Weights of a small GPT-style language model, trained from scratch on English Wikipedia: 4 heads of 64, capped logits.
MLP neurons of a small language model. Each row is named by its layer, matrix (down: output weights) and neuron, and shows model dimensions 0-127. Each number is 500 + 40 x the weight over its row's rms, rounded and kept within 0 to 999. Numbers have three digits each.
Before each neuron's rows, "raises" lists the tokens whose logits its output raises most directly, leaving later layers aside.

raises: "'", "',", "’", "ately", "'\n"
L10.down975:474530546531472521465453497516417508536572466505518423455479497530525567432496475550516514469478530487456430473528489539444518528473427505532508540522439449458494461556484491543446507498527500462529520526504540543473494538551486496508472483472510553474484580548511485524526487471564476533428495477531460429520551523590494515504536462456504466485433580465536465485454474532501452559555

raises: " it", "id", "and", "ime", "====\n\n"
L10.down464:518492553465479544538543449448423541567557555468484526520543518405530510519447518523507490465459531476487428430488518503554454558508408496515539543487569505539507432486465463481507482483467478489493531565449515548549462487500490455505510464412511536448523455457355545482505480551477518553487512516519434543595519520474575485511545520439485453586520499498457459509525432535512428452426

raises: "ake", "ires", "akes", "ire", "ña"
L9.down342:519502440461493513520454531556563429475443517451524526525444471468469460531489546493535461416456477531456493445540555521515508517520446538475466455455483480468515513500552525475506501444533556460507505488513536506468538457486501502549464482432521470455579550508460539484516497536524488465437443505548512549446475437481524501517484487535499526541536516493552530433497487552515427519490

raises: " of", " Of", "hed", "ains", "aging"
L10.down642:522498534516517542531526506559561380515473551460478449582485471560514530476528533461444497472521476482522507485455474503494509532509510448483491534516555428518561529545503534575433507523486479436504490555392497515544478417524466482521448537508478503545455502563511449537517571468435544514491503483548497494502530611577419490454462550488502466513511484452524501452540477497492545500524

raises: "ennial", "\")", "\").", "iary", "fully"
L10.down833:484448472538510505524566446511547506503489484498465506535439547512488474532519524532491486649436510534486471570472483514467566517581455512548471509454472538529498500439503547486443503488487523521479475455541534472457512503515476535507527488510514460557463449404476470427437529501401526493522539367394502498495464447517486468488468505459450491484483431504512550549511531516448488511537

raises: " include", " are", " included", " were", " includes"
L13.down1013:542586442482433455444454480472528589482537523485566433517493451493469467549516469545478529470519521447518551481490525516479485569535481485452484544517488548456404539450521573491522515487501537486395458553476570559494451466525499513487499454487486524496518519441484436581538459523422517467438474500533466483510500509495465498515522497564506514420525553506483603519532498512509522498487

raises: "\n", "\n\n", " (", ",", ",\n"
L11.down737:488588469445527498516582449469566507523455480486511523520512446466488545445488497475451481465539503463502559479521460513448534479488478466480605463459510583468572531517453509518425435501506511540414495455543483535490513503406523524518469473452506469511442492520453484464507516525496478479518490512504463483583471455485540486508460512452504557508468557506519492481515541446585566466487

raises: "ered", "er's", "ress", "ables", "ers"
L11.down942:553457533420504434415561496483455528569501453460513470457458527504454489566504530530477405510433482524517482560478448471528441428528534451527472486461587464444585450506536474449443550530521517439488468474578474465492494563503535486559577494497475600508462520478542417471515485528531507475474496471463505484470530488413512493502468509589528505563464516469401430504475560488438551433463

raises: " he", " she", " there", " they", " it"
L10.down400:525534501526473476475568505514489521514545483552511545487480487498520535500522499497439536552494535462549493465487415534497457545470507415498544469476487591519544466447557398536464540468461517502556502409439526581510531503478478421481484500422491524526558477530525465469562492472516606500416460500413455524559480536536581457496433458445544412551462530556458534523493514519492515488561

raises: " he", " she", " it", " him", "by"
L11.down530:530475586477587518502473506534494544524491483500499603511490556488459575521475511468446490463515467487542485449530500479545499532493502545541496509452568554511439449473472522514508499595450553546530565513474541559572484450490438509451479526436478459512474387550431533457511544513454521435493543545458473474536478494542583486472505497473484399514488573445517483599534431436516442503582

raises: "://", " Aviv", "atic", "enced", "ted"
L13.down373:542523455521506501524509517489468481484457497504488552530404435445477485449472546523490556464519439553504495541492477543482470553430486538508489464534493491487536480539476548479462535487523430522454500508564486496497583543490547434555471475490519530414514491452432545491544495578524523588518563472512490505468471460547540517554449570501535490528487525567591549539553525555480506554527

raises: " He", " The", " In", " This", " They"
L11.down335:500520510512626449514490464530512528489454508542483585504462526468513461528520534437492583557450504507492528516485488502583550473479464512493458437511586533472499480536523518423511564502465487503560548450503438583515465500490522517495528494441454508439513432474535526493506509538466481546474515497494464514521529530468521439498526462449479582546538437509482448482517486471397487464536

raises: " place", " charge", " effect", "bles", " power"
L13.down701:432525477537530504448492455522488497526482513521470496440509446578561479525462462452480444499435484504476515511480465444518523523491532484506550584498508508635420525431582510416476558516530550526483498526427449522536460534459545534485421476464475499476522530475511500403467537545589469475468500555520454486501492536450467502492438513553519502468486423519500580489497531466492415551530

raises: "s", "ers", "ering", "ered", "sen"
L11.down953:541452534497458454580464438440454499469493488549504428501512545472513498460507617544517466518464456524538524505493465562410491493517481468471507457522519520452505442429500477432539592518398510485466489517547456480497507398503544458500456452504547540470410533571488489525492508460576507530437494602490548520476442447493502458493420524535548510505512484559425550504464469473524559427535

raises: "ires", "ll", "bles", "ears", "pi"
L10.down563:523498547471488493461504457499527533499510501459504511493506510440526522521516537472508451487473452466547489503524473533477463556497482484518531462563499488466548361557459492487448479522463588422466448482514483464471524484499499560465474499515499623486445509568417495468558520544509505469463552560440518528484436485431487506528451542488531449533451533471503539476445482496487448505559

raises: "'", "′", "',", " who", "’"
L11.down415:529481523485465519528504536541552495523491451554458495469534539492456558483484506502568516394502498552450480467502505520515520534518467499506515457466454484478484575567555523392509513494492543495423547528437538488508442472526500504460499482505526512519498575477578518535471542513500527486458527533550575555463580493475442519536512483494499532581495574463537501501439451482508407466440

raises: " they", " it", " he", " she", " you"
L11.down615:508502470486502449485559499484502547449535488497485554514540494517569554598519481477472544547505495456500543519497491547487457557484503571484489491452515553488473472451493435484445484615458486560502505520524464480546486500503516427494554538463453497478559408472432500481515480554507542520474527498475476533532514489531598456481469452473503450562453497442463451560500528536461469493509

raises: "ace", "rest", "archy", "ate", "athy"
L11.down550:457532498457503539535537488564503516498477445395559503475529449516515492521482470483533480483489433471433482459595468521549481537490452542412539458482469534551417537503523439517488453496487471518488429498561522439508467528506504425463487436549442473516535524562561476545502491594478531472476486459485503543473550527546534559564521485481462491477522529456514552476522417452511445533548

raises: " she", " it", " he", " however", " her"
L10.down967:536459429486494415494505532498487508517514539547486591500461483507546555570446486498492523500540549461508440487511475472514493413568478513522467561555572614448494483475485481540484523488482455522517578538531471559519544493468524484470510482456438477497477457437446529520482544515420575472486443413463448495577568580515516473434496475541497490554503542495483503554499550546536464480573

raises: " it", " they", " he", " she", "light"
L10.down791:489521558525524513482542461549484577536501465542445527557544507470498550594501522511453513577492577462580533479550518496527501547501489533519497561507580531507525437470472431474517421451498444528448549518489549528530483482529464456469522562416496460503474512465430542455478470479445510505432534509432495570558504468490527438463570490498488481532504452468514436521522485534494464499553

raises: "ived", "ography", "ival", "ural", "ivers"
L4.down502:478477544429477452528490526482465578565499600486569493457479485549491562488479503523587448494535471505479593511447452480500472515512498583542510480569498495514615504527496453542511508538523450526480410492445507450523451478486568507559559507579451517496518473522464529442556488539457557517487547489522548525438457537458474494451509546540456462513436466468451555418480557492563516535509

raises: "on's", "'", "onian", "ued", "'\n"
L13.down747:448561498498550460563449567525497437443494520444522459505461532518542498473510473464516460505502532456540549515430534467507558531569559455464429441516455513547392523547511527532525483476496506534501562555485488446520538481539483516440531519576460557543510502429555417519488485549486509453508492502510472552533534485515531447484588495468550534543473460552522504416463512386505486592502

raises: "ered", "iple", "ably", "able", "ering"
L11.down42:539452583535461454517529496551541551464514500554554452485438534466495515599535501588490510531398510493459567487516438528491501457529530504552505537470500500563483497450477488504456440525470495490477491547503589498488525411507509559463537410475506493531482573533485495495592530473514519498474550509513523567472540523478519506493492496499511492587506514467501532483531524529449546535567

raises: "akes", "ake", "ables", "ies", "ied"
L11.down598:483549485550523493532515487447525504483491498486524452462549535426428489475451515537441476451541433525443507474537536487511551444416440488471498487486479515487465521565466473484545517448476465444502513543541499506451495481533544532538463505418509518469559589542485495525504503530557470540486552470502482488514487517494549525578451456475541506479478610542516479458516469507496408427400

raises: "===", "==", "The", "In", "There"
L4.down910:446534431460547534488602503521540545522484529534508536547508572500476500536529497490431553553510481428496490428544476514472551443505454556516503488553590532535505441515453476477482490398449483459498545494485476543488497468515554475503464535402501510455568486484593534500490461563491522545522586494453477468598503580457526479533554471507525520526511503463506446478471473416447469440497

raises: "13", "11", "12", "15", "18"
L11.down690:428517603490557524467451517493472475556543506547494514418477490563513489521543531493488456479483451464487502432472513568469500498532529466527485449558462585604417539468552469441547501571519526508515470541553517517495472443441455508494520430502480508514476471458515395531485572493569513530497542573443565478451438491451534494460450533428495505509508498501492501493525502475568542553511

raises: "ions", "aries", "ibility", "utes", "folio"
L13.down509:502498548597495577518549507441492519503424463599511457519450490476396483542472519444557518511486540596482541539529443487484459513428463441479523470498491507437516442478524464490387459499543498468529460534461528470495476534510460516538495484530537482535549577527506511462463534499534545506534552419439513486541469484508557480449482517457486549494485558517495458540501500482504453525501

raises: ".", ".\n\n", ").", ",", ".\n"
L10.down938:550469386467458536475486413453537538512538450473490451455415481429474477528525540476487544482476538460469484549449500478528526529430523493540487461540592472517564498517524476544450488528484520525448513555529502605420501514503528491495484511454558475422493479561505475526554505435555459492459565535484465561490440536538485440576491555514445491483530500509486461483513481498559502463452

raises: " while", ",", " with", " in", "."
L9.down794:463544478503538477407534376438537523492427474510563543546507528499479449462501502515529480425496515480481508494529437516512583461412489468492544513508513482453550472550512470529445555510547538502527456535523542521523534537513508434524499477439552500467481508509402558510423500493513498457537536531531579476490460559489521455564440534466480526510501458547510507439478477428535515473418

raises: "key", "olog", "str", "itor", "ique"
L4.down259:491483488464451471517499471509496468500522488395459472435508463482513482479506463515485484550500521450538478480510497472617509516454401549529427484448524487528527501585524576517473524506442508534502540484494488434440429514551513495462503485469429489575585573447511506496475473505489489517541526526484476523511539490475510528528458515524558506479541540438492487499582519503517527567553

raises: "'", "’", "'\n", "',", "'\n\n"
L11.down985:446540461464417489557434531539502523527544510526521451390417466463489486498524449536564555499513517512464478500524500519516535474506464493519464498486450517543400484525467571424488513555561506437506579502440529504502532535555469564484553471518496543472498548556483504518462510558425556545504478456503478584479515500550474527494520486513490575491503410532508494560517454531450454474496

raises: "===", "====", "-", "As", "=="
L7.down494:506481437437459492413633484489512530546495540612455474398522541522511596528494493480506545529442460465491511524513499494454562503576511492413531476509510531468470513488470552506508476422449570494535454513561521556483506490504461404526488528464511531519528491477545493540470514499525513517550508499458517445530575465537524415492536508441502451537504441427496482447495470400435441463459

raises: " U", " US", "ard", " USA", "ering"
L11.down653:473447608491525438458549469564513487480457447547531523511464515524490568439536485541450528499475443527586485453494456546442417567519444517436527443473522471503522477507480508456500537584497546532534543510523486425476582511523474475472523548450440502483482515557463548507470565481496538523537557604532473512536539542449512483446503498479518455565470513485538512533501454512568441560408

raises: " he", "\"", " him", "====", " it"
L10.down930:513515508512546413516562499554547563501495527510534543546504477535585542572458501545466571523491497472493489511483492544541522500497534516490524522439564573483503469465501474492547532531430488547498563516479528519542517458479422449460516472499451533509551450470453524453489460480500556458462526486433484523530530467541477416467464404478502456610484510428518460519500456500466415513551

raises: "iro", "ira", "ire", " de", "ires"
L13.down741:497476441490484463508402536518590519534477494490553533500514452490499483479484539545501499504491542518432507465482506582491472533434479452497528445526430515521513547514476468433477501486501488548420473519556508519591519488529523488489478504511541500559473555535506489462548455509515458537537533477487494523412506483539436526510452583515568513487518532458554529488531501546459462491557

raises: " of", " Of", " anniversary", "atic", "ause"
L10.down613:455558504533461572564518464596520494494531515575512506502529437529489587486489509482487539570466470560525512414501545441424525504457546416485501481565517498504529486555450522519433491540481536442502479560465483471500514484461496499514472505472524565490517451518506486487481498533473489462536496529510564488502562517469482417436507443499487470489552561508541554489401500505467532551449

raises: "==", "===", "ts", "hed", "There"
L7.down15:436581576466491525511529465493552473483514480522496492572474558443478480479511549555450519578495482478506472385485478433518528466516478530479490452528521476526513423572513466542450491488500476505429555470510491509528569474501545508493474474438469482503460443544511544468466451516471438533434527446518524468568452582467485432453483478530491506511528570526409435540543468431495586436491

raises: ";", ".\n\n", "–", ".", "-"
L13.down602:540536368564478522480533510455480558493545505495477533504513412527459512451483556554557438524469513460497436456456483523496526506478522480501469499426533554479441475542496464536501522424489601525466488491500524498427515502502439456405504513446490501502471500472577466526515478549459500567454512512491508507491467466505482441529478514502451457565510509483416467474491536491500496493489